Weights of a small transformer language model.
Architecture: RMSNorm before each block, rotary positions, no biases in attention or MLP, untied embeddings, normalized queries and keys, capped logits.
MLP neurons of a small language model. Each row is named by its layer, matrix (up: input weights; down: output weights) and neuron, and shows model dimensions 48-175. Each number is 500 + 25 x the weight over its row's rms, rounded and kept within 0 to 999. Numbers have three digits each.
Before each neuron's rows, "fires on" lists the tokens most often at its 100 highest values on Wikipedia text that the model never trained on.

fires on: "ia", "a", "an", "am", "ran"
L7.up644:517521478507526543494487464472477482460502508537488498499473515482517493548520497535503500584469494527516498505513495495508523463498490489506509531529539495502534525474491469500507508494526506499498486490531550542501517483473461467490501479517529506508546504519487494540507499432474522468469491485520501523511523507470508480508474487494488455482505506442488496510498517497501497541513
L7.down644:522452516483516488540492486503490532460482528503530509539539489502548535506504521480477464512520528476520565493502498497529481472504511510505468470470527502532491491446505487498524525471499486518467532535524553515499458535533497490517532489488492511510478497493542462483493530466503499549517488506569485493509509482504509464525527514499510503485495523542518489546511521504448537489488

fires on: "c", "ang", "y", "ar", "ib", "ab"
L2.up388:483536494422493545526479487551516507534491466483457521487461533529470503509489502501486490517523527484499511516519460475519523519522529536462498499486466501469556497452494488515515495510491492499432503524483492458507499471485477493485529448524519488472479554486512467493506523510463525511471529468555516493476510460477478505515546509507505483469517495565517484492507514463502500493494
L2.down388:533449477486487449495515526493478512479438472477557469521498527471466486520502528482488501490511509520486538501541513487510538525528488519465526490489500500478461484521504492440513483531472490543473541512502514509466478514521519499520490499513488526480565540488512467473552505500480501506483483491526472507478482512493495493485487480498512509540511516476486500544474461486495532523503

fires on: "ly", "9", "ely", "8", "ily", "ate"
L2.up407:529507530477510521505536476530526481482528518487444530457489508516495503487497460532542485520528550479501501504511493535507515537478505534476491445539499509493539513490489524521497529497528514511489483513474493503502452499447491517507498518492527502535491477473476515503520489477490521516476502512504532522531540458529495486523473481483504524479464515482482480481499503479495514501507
L2.down407:514495485506514513468543490510517451484489512503523509501504491486507492496508471481507487511460494475475532465505499499519467522565501483489496513517509504497446511494454518523489482517477533478517532534476523523517534496483478517525518478507473501483486487525526529491509488453521509508507534560504440482537520496443477453473439523475527529495499491515506474514512529515463491503492

fires on: "p", "ell", "n", "ac", "et"
L2.up196:485512521507501514476517486491472515462504501486507508524484487511529489479538475456524508503491470482446496435463517476490529477492505505491511520480508493504501533475480537534479518452522478493516513490466474492508515502505473447521495544480450468486506539503509505463527483520506502458526495505483516500552475499535537529516481451480465496533492466486519521497477480509490502512532
L2.down196:499456504498523485498471464502532483486468495516514506504501502489519475517464476505514515497484539462506487467568537481502484498475469490470480513508484474501447476475495491488494495487563480450506510492515511436476497458524580483522498538526517512525511510489532532444478481495498571465479494492515518500552498475521519494512488497512496516494475557517505503470527484511473501518527

fires on: "201", "202", "199", "198", "200", "195"
L4.up17:498531524493536526470503511532519495502503513449496494523519511491564481507470508477467573496521500519533502571516497510494508550506532457501468494505469523489492503530479482500490449497481500498493497462490531499494469499473492503501429506541503526453497486480521512497476487480467462558481542500508525478515482472553481522515466495502543493461496535470526482509525477471530535589542
L4.down17:489499444493523454519508551486496506557492457554494485467480416554481468517481466508504537504499524473488478476516491503448489526506524539516474502544492535534518496473532471509490510551508528466479503489465506458461516520458551499505496495515498487508444492493482492485461494513533477490495479529504510514495495523488481511506514486492495521468510499487519514517498500465510505511504

fires on: ".", "y", "et", "ony", "ly", "my"
L9.up108:533520514499518520486474473548492477517482499516476513493487529489500484466485463468483482492530495565482479517456489484528529481517534499555469512506537499501518580486507512512464496483498524506525498493487464515499450527481507496481525502517500491475487477474538562497545483512492501492451481528498483491532519513540525519511479503467525508516463479498495498475496465466508503550514
L9.down108:514474493482481485518539478525485513533483519501513513519461496503547464459508472530508512479474499545525517564516492481474462529523518511498551497539547496487477466506490532477529478512526502457493512525466481464485513487507522503487507537506551479512464460504498501527503520504502506495480503480527497496508462469484482499506500501462522513532509507527443485496513527507512487491498

fires on: "old", " New", " Gre", " air", "ft", " Air"
L4.up787:519520539536545509534512510477503478450514533491493505536488536517513507493483470523520496492497513502488506497507488445500487500482482493442505450521539536467515478500524529487470483485509484526486515464495485501495495472476482508507501508494493462488460478445487529466519498505516533502516474515501515497478566495569515497506452480479462558515475473506498503514532460486495486477473
L4.down787:480505483504541480538498537482539481520442503505467491496503477470476476505502522460514507523510524515493499510552524525526507518522524445545501496472471517507480485516493501512484547504504488513536489470504471481491431474523530516501562469484492498496459500509483497495561513491481491523529539508504504523476482434521462489493475494525464550521447508496486551534525497528458471494481

fires on: "ap", "ag", "ab"
L4.up782:499500525478524524520488480477533462494494457509510487515560529510499541480540458521462471500495521517457529499464486465509495545514509471496529503514492490520477469469521502504502537526538488521513484513476552484519506504486484511516522534559512509459488510490500478534468482514532479524506491508475521512512492510465464467476499493482530499466510489484543520518542492483538502485500
L4.down782:546489511534522484544507453486497522467514531464551513460551535471535481481530513555443496490494473537548518533521529478545530509496460512492496513484480474466501476496497496463485482503473448534484549540453491483487467477506515479513495507504477448453512494481486454462470516497478509526493478537505524522498489514486517501474493496460500498495519474555506470527493550484482525456547

fires on: "==", ".\n\n"
L4.up8:519468465492520513496493474500513501536559475481521486494525526525523549524485496480469545485524496479491481459484505495511501474530517494517477484513489488510491522510559466541555486469421530524473531486459481535507497503539513481528518522543514511538489490498484496521487506502522522528501503462514477482513536483491505498496506524505510476491465521482547495537484547485495487492471
L4.down8:520466463503519518505448512482463483511496479496499538490494434467497494477515496439498509466513533497530454489505534512484496472502496474473520461489527481487476541475525479470527515555476491493521503498520470502457539489518470507478539445537479511549491504519506486515542491501514504490530462502532462509496552501496493484530512521477502527461477490472514516473497489462509512528463

fires on: "ag", "ol", "in", "N", "ot"
L5.up608:533540517463518558496546534471515481516504478490485508456484541512530524534520488502503523497557496499461469543464494485513488506549526477488530495505516500458450481485528476494525523513524501503507474495474541509524495553505474494517491469518530518477493527464497501512483508546505498550483511483459523462520463480534437485466486492517483480527508521483471484527516497513566506494472
L5.down608:511494433525519493466506498487482494497503525485498486490450472495458466474513494520542563507540501483512513510508480517480523548534466506525464515496502506526503536540483490465523524515531491451501494493537524491518479499484475532497484492484508507500536478535470490470446516516522472500463549548501512477498521539499523485500512478519531530519504509486503495519509439509502526505515

fires on: "ia", "ine", "ice", "il", "ial", "a"
L5.up555:501485462494490518474479483501475510471506529464482514470520478474484553478499508495514519517487482514534470504462458456545535514500521505515497529545525496506516517499470518532518530508526510523501470489512571507511519507524492495519474541483457518487502479512468525525508525507509516493485505478516502531466516490487499555510503494502445478506470501439468493495440470474475502549475
L5.down555:509497461522459497497537504456496464490511559509493451504472527496487460494520547497512511507555490455468468506477538520488492488524480433506492477491496514552484473478532493500490496477476490521493541512535490492489491459527523485501501464484491485500481539498513455466475530489506473497446504480501472496523494513521540500506477490523543499478473501546493501545534514547511480484458

fires on: "he", "are", "ue", "ur", "se"
L2.up961:496474478487516518490493519545495479487489523483502467435469524500505502526496420474528503532513488475482475510499493503478537498526478526499499459451469514485503577515486490540527454484545511482511523559457479516493526503476483530498536480521514466469516503516511503531556510458498510494462466500471506533491502507527499475481524512495485483513516493481450565535529546468505513478491
L2.down961:518457465513488502485479506496512495514482539437555514464505494451467493514474431522517513551472518504513554502497443467494471450506492469481530476469474482482525513484490468473510470508486476490496488507523487477485473534466530480453524517524508481475502520460493468516496503481539499540461507500473458531467508535514512533477477467515493523558472500509508541510510516516498531465484

fires on: "n", "f", "m", "ann", "et", "d"
L7.up23:499522508488487498459517504515511500475527498498459466493540508507502507497524464464500468528493490483506500497490420529488515531457503486484484481532528477527518471499503487538447453463540487492513481471468485472496509479494477498478526525463485460519525479487513478501473528514553521504478497512508505525531452504524524518530507505514457510500508525492484516476458511498528520494486
L7.down23:502543512497493499541546507538471481483511486484504486532528509469537532523506565491529484491510501533497541500490500520511502555501482486491487507524555478491451431555559466456487464502522526481508537477497486515512482470460542473499516465498478489514496463458533494480485487507482507539508517522521501474513493469472470511517508487523506503495478506464478526524463540522542471544543

fires on: "es", "s", "pe", "er", "ers", "ide"
L7.up345:518502545497484498515477505488541491531515502478530453495514482532493503464513479491515491532485519501507492540520522481539491469492487529497477510522482467489475513513538520507475514484504463465539527499533531488524466521552454476472445485537513535525523494507457504497471521539508468480531520466521535480470526535499467496507493479489510516452510484489515534487490547463554500506472
L7.down345:517480515478450554472496474532477498535455529513495506532497540500472522502458494512502478506513488543476481504497481514487460500494527510489552487517490481467528510535467451465489479502500564495495468471499495484544499508458500497478489483459445529510492499488476475532515442470440465468491570537462485513570506518492537488520519511464501475471415514465517519489492466495479475523531

fires on: "im", "er", "ic", "f", "tern", "in"
L10.up444:427497507509497522511461508477510472522518518487531519487458512513527527490516490489471555505522503504494495500467470476493501527485511468448502572518542554502505489505508486551509497545474548500497479474510477464581537465527495515449452501506505489504501507450532490470518524495519538495480484546490497522534523518524468477478485472475506520472501507526484502500480560510478498555450
L10.down444:498479477478506516483491459458539529449506532503584497486496478506514501511533473527493539468522479469496498473527523471484529487472449521516559546494513522500547530489500460478532546487513510501508478533479492520519506485500505529475476497512513498479477505502515495460530497531479560507533461475545526522523477466487541506478506525505511522523510509494508493521492503532499477545506

fires on: "ar", "ter", "cl", "or", " Count"
L4.up63:552516522471517506489492423507461476513488496535466538515497473487526485521463517522449478490496496468525466489488474510467464498493505525493495524525471457462470555487512563523502524511516497538471479485489538459465498536516465494494510536495509528470428533463460515492470509465530484499481493479505502510507495502534489452475477486516450466509548502505545507478520538476512504502501
L4.down63:518496469527498506516521504533505494556482497545498529502533523494518500511509482532519502513490502586530466487495493503481512488552485507526522526511490513488538534482486488524517480458487499504484468499504503487532496509516470482521493477542522501497451467510506465540470521490496475526446485514471466470446490465516520457508442535489523475528528461508518512504511483485467534488516

fires on: "\n", " sc", " was", " were", ")\n", "-"
L10.up507:510495493519506541507470490548520489499467488518477538531525480489526469487504479485505498446494439502463496511502508503520504523489510468477525520488497491485463474493500545508530503546517455462491500502484506465522470509522474485527512471539491484495524489468483476512529514473478502504465487504458528491455489486480518501515490485486517506491510530468468515535503480518510493471474
L10.down507:456500489498539515536527492511492525486485489522515499490474523509557493464518542463497523548500478523496512537489532463511494505513492491494499530490511501456485524524491496465510501527548516487541506499517450469544446456509452516511517515520539472509546483492508519511531498445506518475516532532498536515514508504480477532497554479463517493500451493527541487514466479503486477537515

fires on: "f", "el", "mp", "act", "ell", "in"
L4.up165:485514512487521490525472507492456532493507495437487479477496482482514518461493487470497542488469511470556463465535457521539523471514513509492528550547490510514496469540464524515507481505489536530513532459469501508475495494506487439490453462502534522437510494493505527531459447502510442512510516506510456490526510522527504466464519488464532478498492504462521510518495466471496476510504
L4.down165:484464522504453508503481488472470494497489497522468545502486518497478508480483497529515498509532459451487556433513500493524479474531486525522531492465506498523468479491530510477516573535526502478485548506484473465537489531517508492497505524523512510453475506528562545515497492484488561496496493499493489514468515542470481491478520512510500531481514572500497505531488486487488510524501

fires on: "\n", ")\n", "C", ";\n"
L7.up210:521503477519493546549515525529495492501501468515489555498545512517515489444480485463500490499478506483479541516499503489554536483519524504491514467512488491475505475486429504512517496504536519527502527503487508488495489497564473531502524479494482474510524498473526496489520445504481484484495480534496514510473450482532485505497518544510446459535502526500491490482475489475508487482465
L7.down210:526481530499534539542488512500490515522468462505503518465502460511522532474486552475509463517522501498486508536496488487510547486507513492514531506480479487521491527531535489475527520569557517473486513457515471528510469487495502508468496526515468454487489476474443507413496466497489521457488521480478505477493461484490510511519457502472495492522478524512483532487457462491504455510486

fires on: "ell", "et", "m", "n", "ict", "im"
L4.up627:485529545475490509523475490481504552522522504495506524519519467524514480468525506487488485482477498463451503506478483478475498523478474488499505545494477520491495488497498540499471477447475507481514497535512482502475544511531521484535464505451455527488531489507529484577496446510491548483484505486474480480506483502508528502501451485538485443512503500524495539517497503545506465518517
L4.down627:512462493518526496499487485522494528509494489499521516496512484482513468474507494474525502461480552484447531500504544481486478527520555448492476493519563515494473449488514548538485522443497524448476474505478530512486484513484486452517494488503537492491492522490519491502530504477510522500486476537487519505535509481483524471514475522514539470507524497545484506504496501484538475529515

fires on: " to", "ag"
L9.up937:455524503481517512510482483482546483510506467519531477468537481462534527461501481517493472515499498522489457470473497459480456497456529507497490511500500514502479516497504514463460524496516476506534494485494545480480497509521495507515481485476471534510456469553497457522462519493531534546503506502513534502534510497513465510512501503496510523510509478522555514478501493518523494502443
L9.down937:529506556528507514470473507513542509569513471489559535512514494531505470520474528561516492441505514517471546498471487462526517487511507485490477478457478485483506512483462458536500492490520493506500486507477525520497557500497458521491550499476536491440512545523503486490544532499480466502516534509482529514495528525506475505498468501491451525480508489501493501487499490506516538466573

fires on: "y", "t", "itt", "c"
L9.up379:501520514519525486539476495493439513496497507512488512516479495463522487493522518449499505478507494451509482527505504520492518554485526513451490503467505497515518494492510492493508515521466493493473513526495503502475504467495483464473541524466514493528470598516510508543484508501517502477457532513525520523478491446494504493482536525487501496479478459497489439457478552526510484469545
L9.down379:565472521523474503506517554482489496485455514511525500541521492495496460527509514504477495512502505515495478512499509479489507525510468501499496475479492512498513472521539501472523491512488509483497555501450442481499460493510492424545519533510526501508543520514479533509494521511478499504520490490538484524524507501491460517531489480506512515497516497527465456492532492457506492453500

fires on: " m", " me", " rep", "e", "ist"
L5.up343:507483488492532505553468541516492505505512482478507509524493517486476517533541483495544506526512458499490515473500491440444527486512498552525506499515507512489565513495462526511505453514511501509484476471456485506503514509516455568493496488441501502515530467508528511497513531502494504509478539530476505497510524540520496531452489478484501493530532497455498514462530535517491486518512
L5.down343:483459504488448501556538500514469483469437523472494521505485475516451448490505510466484503519518495516465516477525521554481492513483444503522515481511519536531490537521488476458515526456511506510487505518490537534475504489503500476494492485490515490490515443514568481508492544480524471547545481476480506498457483551467499477507502502502494543458506517489478489495514459503495501504503

fires on: ",", ")", " |", ".\"", "."
L7.up418:516474483493508468499490540463519508488480546492503457564534519502496465488491506483463506471499491484481483542508480522495533472496491500501530484489519528515539502479511482501522519507532530527504558528512533500468484538528478461474517471471501509534466477481485503476511501459529485499474477508540517511513532484490489516523491518500422503516489476485494512523489472512473503522493
L7.down418:496484503461520473504516484488496429523484460514494500512511498547510518488535476508508529537549522517543510538498512477478510493496478515510525564449492520493515467483493497488517527527484542472452505533509519513456461497516505479454509491483510454520531488468527449508470518460472511509526501519554469489566532535509481459523480498527546531512526534464513544498520499488514514494514

fires on: "\n", "ic", " rem", "er", " by", " of"
L4.up386:488492512528506526462488484517492508506464510509484505490492495528482493555529493516523551496493510491491483521525504497540515490499478513468504527559511524479539522470545516531545513523499535520518523506487504503492512492502503456476460492493498445495480503471451450480518480532456514525479472468479498498538499493528470526486476530523476517483502529495508502461447533492509500523457
L4.down386:512467471519479479435515507501481506485476512517520476473474446522510545498513502498502507492474498528493519545536506468431509449533512504500478464474527509470508488480490512503501508563497486502543516496514445467499513542500543484485521488512496453506502495464534465484488495498513519482522519537516565535528517483465456484482507479478450509455513491511467502484459498474496523528467

fires on: "ap", "ubl", "re", "e", "p", "on"
L5.up817:532507495516512500510476487509503513495493480481531503482492493494519559495517471489481506498500508493491559512481538494484512481560501495505473530439476507527544443503502519526494514501495504561481485479501536499493489517468479518515528517544564497466499494470484520539496469497503537495477520524508536461520556501498477478487502456507493480496541539486490471522492471484487482512456
L5.down817:534520489493437510519523522493477530480492444502519471493550508528471489502446489505510464447495444526452498488488497519494484515500482542500512492515514524510537467510483501470471457462464500511512511516474515516476502497503492524501510519502507454521504501515469499506495506527482491549482492533487538494514548510522479489490509494501480534491517540526526508504484496484494536484500

fires on: "ur", "an", "ak", "ap", "un", "ang"
L4.up434:502511482518482517487497531468506464505474489454511513508556502495529489500429515506539526537465506464544534513490492452509495514518515478533492488506447513501511481496519458490472452512542488477491495511497473452531515470510510475480530477484502506507463455523489515485554478505509457488475455474493522517481475474496533513523491536492497493491444449499524486498473533497526514453484
L4.down434:513467516499492544510518521482500509485501471534527481471472474492513494529457523519525488511449493514534524480481525502500455497544450470501475537474477469488527474473525504477519519533480472507486508513502511501536528523483461492500462464494533473558510504534506468492511499491482477544496512510490501503546493441493507451467490531462521500499515536451484497511524486542486491513528

fires on: "g", "ak", "ed", "at", "ap", "ated"
L7.up241:471514489496519498534469466454483501491509515515508454499547534548514505433483493507455469512507530507508551523505526466539499467487569503475448491474499514488511480532531474557507506570501523483481509506464493476484491564491505488507503525495494476469524513471480492510493526505536535492497477487474505559561504482504506506501499518525492514490478523483530512506473518509517546471491
L7.down241:500507489518471515519462484482453524496510463469512493453489522507523480490515477517455541486500544481496511499551521494521521545455497469501496494489457498471436529506475468517508470514516479510487530527477505537490531486538490505481513543487498460514498479488516483480496543542464479490516510492504484516526477504491511505460476471552520541548532482464559474528493474499506513502480

fires on: "202", "ed", "195", "ated", "ing", "es"
L4.up583:547530454527502498486527502497490443503484478499509490519544516499538475518481486503484510506509524540500496542486475500508526505471556479524469464498467544521488538538482492506444455468495498503517527485518573485517500511508493500438547511489495517488479486553528503503495485520497508520508503499464484521501511501531479493478479519498549502465520497486512462466514493512516494501525
L4.down583:465497478549508464481499505531495515508528506511553524495496484513464493505490490506476491487488494501519454462480511519514499510515494463530495530521440494511507460447494473523479500479490514480453489509476502467482540541487515500459523515534541467494487523493510505486491469484485511470515480515482474515491567517498470505530500534530521495530488484500479508530488465504517527507525

fires on: "al", "ur", "um", "an", "l"
L7.up137:501500462495530532516522522516484481495532496502476465509500530497477460514472519459538490464494494479535496484469515459470486484545498480492509460484486514468523531473512515476503478467530460521504510526506475503498500500478474471437482513517410474460481511506489518496518507515498478520462452505484536520501472522522483495487502487491536501531468490522476477507498537504509503493503
L7.down137:496479512504505504541493505513494493512555490478483511438517524491515506460488499491536516545520510490520527445500510538499510491477476529464510488515506531536520518563504507499484511498480525511484512498501543507536511481515466490483498504511466505521508536486538437503492528455497499537509478490457497488480536518510497518496490508459524491485541492437508482528472499469467490486527

fires on: "ight", "e", "att", "og", "od", " m"
L7.up651:535506526501489476542516516518518567515497525472483496545481466523548510451472484485481544504512498475483489480540492503480500508507477530501455486469527498535490504519462520516491491499483515507496444486501509492497498491502500515506511553495504535510514472474565468531526491496529486499496511474514523471499482527490496528430521522509499513506502524463460530490506518525491461489498
L7.down651:531492518504463503550506496537512504460453459474490485549518520502462503483502500519536509521489485498459473510504458562463494486474459520511523444558481499526499485553479449512508514458528501484449491465437525511498506488476490492504502496477474504489524477502516536466494470464506460564500486482470485490494512495510506521510522519507461467490500511494497470482518536473534524509492

fires on: "olog", "od", "ast", "ert", "og", "urg"
L2.up32:507503485491496479517500540550506547505493439508458513521497466496542494476525469502539497502530518483512532527495467497476516514521482488530476515472495511516458506530495520498427525490477509505507493543474519515482463541491506511521534551515522521485480503537482468520533482525485494535496510485468463521472490519494491472463523509506485508445500489495512522479460490520504489466507
L2.down32:499543510464527479517492447540495491501522516514458519504475465489503525484518496505518504501503525533457520488544532488567505536505517499515523531511486471519500461521455463520509487520473476533539524526506525475486543493517492511500506518505531523501518516487490495483455487496497483561489523437527482467457547511477476476455506498555514551509448510473513515494520472513559506500511

fires on: " Ph", "ing", "se", "s", "ph", "are"
L4.up205:504515509530504507512489489535493488474488475541517516474477514513505519484449478520513498514528523476491489530504488492456513521518489558507528515492511555538514521509459486551507504542520498463526517483548467507452531481471514504503527447515505516470515522509528498538550510484502470450473494480534579506511496479506486511467570470479533460514497444505518505509486476508501472518491
L4.down205:505521448464482545457536500460530477506465477489524493475479475537539477496502494534472477510464489486483467465537500493514494475475498525472465501517486485474481507494497466499534514529478470505433475495486529527511483520468546498490487544534464527521480507539532502476474547496497538445464523541503487528539473506528477503475516468483502484539518475479446523487466487480508525481448

fires on: "s", "ed", "es", "ing", "otes", "ived"
L7.up848:528538525485553510525510543485530518548487460499507497533459541501527527461502461452507471483506515513467502472504504475529492467507480547536484500540480502485528495479541498500480466510506499445522507480511552507520518532508538488477456518498516530492477479487451530486503538523545539520501474484513530544537519473524511462517499544530516502481462473533516504478507520483538503538505
L7.down848:561477504499516464495498475512540518496539551452535508534509475525498508474513471473492531517508505484450489486515540448475537496481502482494508532537498470450488540440481506500477504458448559458516496524521484505493492481472499490492498471524519505473496516470528521457509512495474498459536506511477526454500456497435505524527461461492483456492482485512518515508482486527471492507520

fires on: ".\n\n", "\n\n", ")\n\n"
L2.up353:467478479489562517505476490505504475517509488447493454490489523538470520511510464505511532481501486470514477514474502503492524480491480464469434544539518501515534505469547439487482500520483537477472507478514491479522493486493485505464490561490512526492490497517502497530510463497509504527540438502512500516532535516507512534463464447498523468423492523482499492496481489480478525519482
L2.down353:475441484541515513515489509488506505518463461479480493510515473514521505504477475464526522482518492455504486512503534484451533451541492490504504492494490438493525498477509514458527508526456514486512503548523489485468476483512499493488516502512482479497519500557499445486507523488499481480577516493524482518530541512449489492468471523506491488477498494530479491524489501509442508516469

fires on: " a", ")", " |", " the"
L7.up1019:506474511549514434497470522492543475506445491496522476540535503470506462519528489503479509501518485460484473493528502499494482512511502490471538469472510510526511479452460450495501491485507523516527525530479494529480545514477487443457507487458435506518507482501492538508503510482460505514504500501499473512466518517507488496513510565492495503518477472510520516491491511522503493528540
L7.down1019:460480509480526479471481506495529487517468532465523495495514481478509473481510526494519484534502523527535488522528544486478500474532506487472532537497506472490538469502510438510509505496558531463433546504475548486457477542505512494420515524462455487472504488498503478486509517474490523515530485479529495514489517469524482473504487529527501518470489471493513524518508499542491476512490

fires on: "==", "ite"
L2.up446:544540462455495527493458504486489511539500517475463525493485494516537527555501498538500544482520499481482492508542496480548517483502481533502451516528476490503439489483531479520466485501517544496497507466500536492504527465513481497493496481529475511539468529524522471552472498494481484534451510476476527493528523477504474525539511476463516510449473488480555480515489513483526464508448
L2.down446:502502474477533522497466525504500440469499494540477503477480498462468500522505502485493500484524497462481485500484512504484497443495507541507539517506531535509466522495516500533536484531508547525537482478507491494530558498487508506502534476478457516488493557510497488502466475497522466532486524504489473514491537503500488497504517494485473518500482487494497562493490472479479517496470

fires on: "k", "act", "ast"
L2.up185:504531511464519467490495509480493521511469467483470509518515495473522520523511535538475495528461506501478497527506457477511526531521516512494496496540483506483515479538491520510487451512477544477495537484492470499517560555494517454514552506513493509490538519509476463495477514427512439496545532545500497520518481512516493487459515517480504496508530522482509483481476486489479490519497
L2.down185:525509496474495534505549455477491488532526518512482446522472497508487487533495531509503495500519476462563490537530521517527502481533475463525521485479529511470473507477509515493514530469470481462511526482499531509495522515550532483476515481535479518495474532493508574512458534508517483512492450510525545518474486497510486484508521554498468574496531494552499518493505479506526510538522

fires on: " of", "\n", ")\n"
L9.up499:546520490530493526507512509511528490496481500509518524484478489534523512517541528516494500482470511527488481525530504538522478477507513516509550492509465520507521484525517486495495514529548510526510490524534515459415474503469523512488428506539489507459469503446460494488532502490498486525440515537503498484536510439505487510476478533528480504543487502494485505494463474488515510539504
L9.down499:485492476521493505463493511487459494463464504523507465461499510467511497474486525468506544505462477565489512470490497527457523497456488500484447438501531478506491480526551481460516497515516481512557522489530469455515516523493535446469503450486487469486477508494524485504491528477464500466508530530484521521463477473480525474526487438496524526510577483544502504482537495471520523439470

fires on: "l", " over", "n", "et", "un"
L7.up913:514485521536501469496554502494484476460495509501438487507510509561528483441523480509526510484538469511509510568500460532513485469418514497455488477547511489521490482514528496522485467485473492499482486486515513472465509506534516489506496530463504522506517509516549524523522468456557552472529523508482474481507533489481533496489539481510479496508546484528486484465488464491523470479480
L7.down913:488562516528521445493473559493441498522467484487514508467533502482513518468533511523519507473508527471504504515545495487494519475494515492501469509499505509522474490512498511483491528457457503484554511499514462512489502511493531506517508501498510514505481495494496457507476511563515510526476491465513520509497500561495495490469498526479562499525536494494515525492499513514516472539533

fires on: "y", "s", "ies", "my"
L2.up988:518554493477503547499504497529510535514497453466474465505509544505513520453502474443480477471511516516469480533495524501496482471562469481520492486476475523477495529527529516541477468502479479494505492519468499475528492469507537532518519466490480519479550497475524541504486498503491497522494520513515501515510504506536502515502534477419511507463505520508511513477504513506506448528520
L2.down988:509492476484513502527506499544480486526465536520531476530514547478456530482520473481514535530509512532492513460485498512510465505505483492505544469529484509497520479550531474520487511520413508509499508473514488503494534515530497499503506492511526511484491487532497500450518500546539491517491488482475513510470517499441497502475506516493527474527522534485518507456497492493529483486499

fires on: "t", "id", "itt"
L4.up292:522501492467508486468509495481465519523494501493479534504472468487552517518497533493510458503513515492455478536498478474482481533533508494466508458512523533497519495501547528519527496520505504487498520509459510482534509521498505483518544486498505516494506537525500502528519492520472501486465495494499494491499535506504520528508492532462486475546536434489527516521470524483512505470553
L4.down292:472519478493554480524544507516504554510460464471551487498503499509496443518507504493511525491527501464492470540570500498504464537561511483506499515506540498512487484514514456473522510500451500486497520526492489501434511480499506481523492507495464508496526529491452498488528519477507482476516509494550487499476508475505466480449522529511500524509482457449501492510554516502481508491543

fires on: "i", "u", "ri", "ra", "a", "il"
L7.up193:472552489512520490491481511499504482491495470514483489501512504504490496519497489479439479481499499522509506486470501511507482512492509499500506496498508512521493483537485497506542485564538475511537498517508529499548493503529509527522502520485468481472554398500492481523509513472519505493490492470490472517434482508494497546480483466525488479521505481499498464516473502496471487538481
L7.down193:524521528525474488534511503514466490493527543488529515482505468503512489474532509512524508480530445522460485503505504554471490472479479504534498497522519526533478521495553486485478539489467512504484504519485480498490456529467483500514504527525465564556485555502490494477452479501492494501548501491509501509539499512487463479542533527505490523489523560546501491539471507494474475473468

fires on: "it", "el", "t", "ack", "s", "ix"
L7.up612:508515501527514497499530504523473479494475503481506487483512523487509505532464484504497514506488479477543478485499511508489459482496522481494520503519470465489517492489523503508516503499504517474526530534503506551504506552512476443430468471470474474491481526498492533474476500551495486474488532490538490535440555508457508528529502492478499478482472488469477479529501492510492500473513
L7.down612:492455516524498513470542500462452466482554511490512525502539516509475499494485492489464492453537502485504518483535457497550476487510490467449528526448497502512528469521505484494501463529489491466474483468462534522540481486547476527496528498551519540494507533536549475507468502484517503504476500521534481501521515521472529492485512501483484512554482457486513487504501524526504493448503

fires on: "ly", "ill", "ily", "ially", "ely"
L4.up211:506527503482500537482534499527524490499482483488492504489520523491542552512506497470506506521522486496512484522569507478534533505487504499513470489541526487515483445452479539545502523523530510504522505448548520498547465496466503519488507514484514502505508492469491500524537502502482549512460501542493493501509508518492458510515478502495529492482473497480473428479487513533506547524510
L4.down211:523526521544483497528497515521474498514484467529509549530503473519492455496541497493508518514478497486497526494519575511523520486466474484511517450483512488505482467493476481541489526496465513490490492527501499492553484512487472489499512466492513490468494504549493499474512555500504511488530526532532523523574505475468507483466451511511512496483512531472515487543539497509505498499507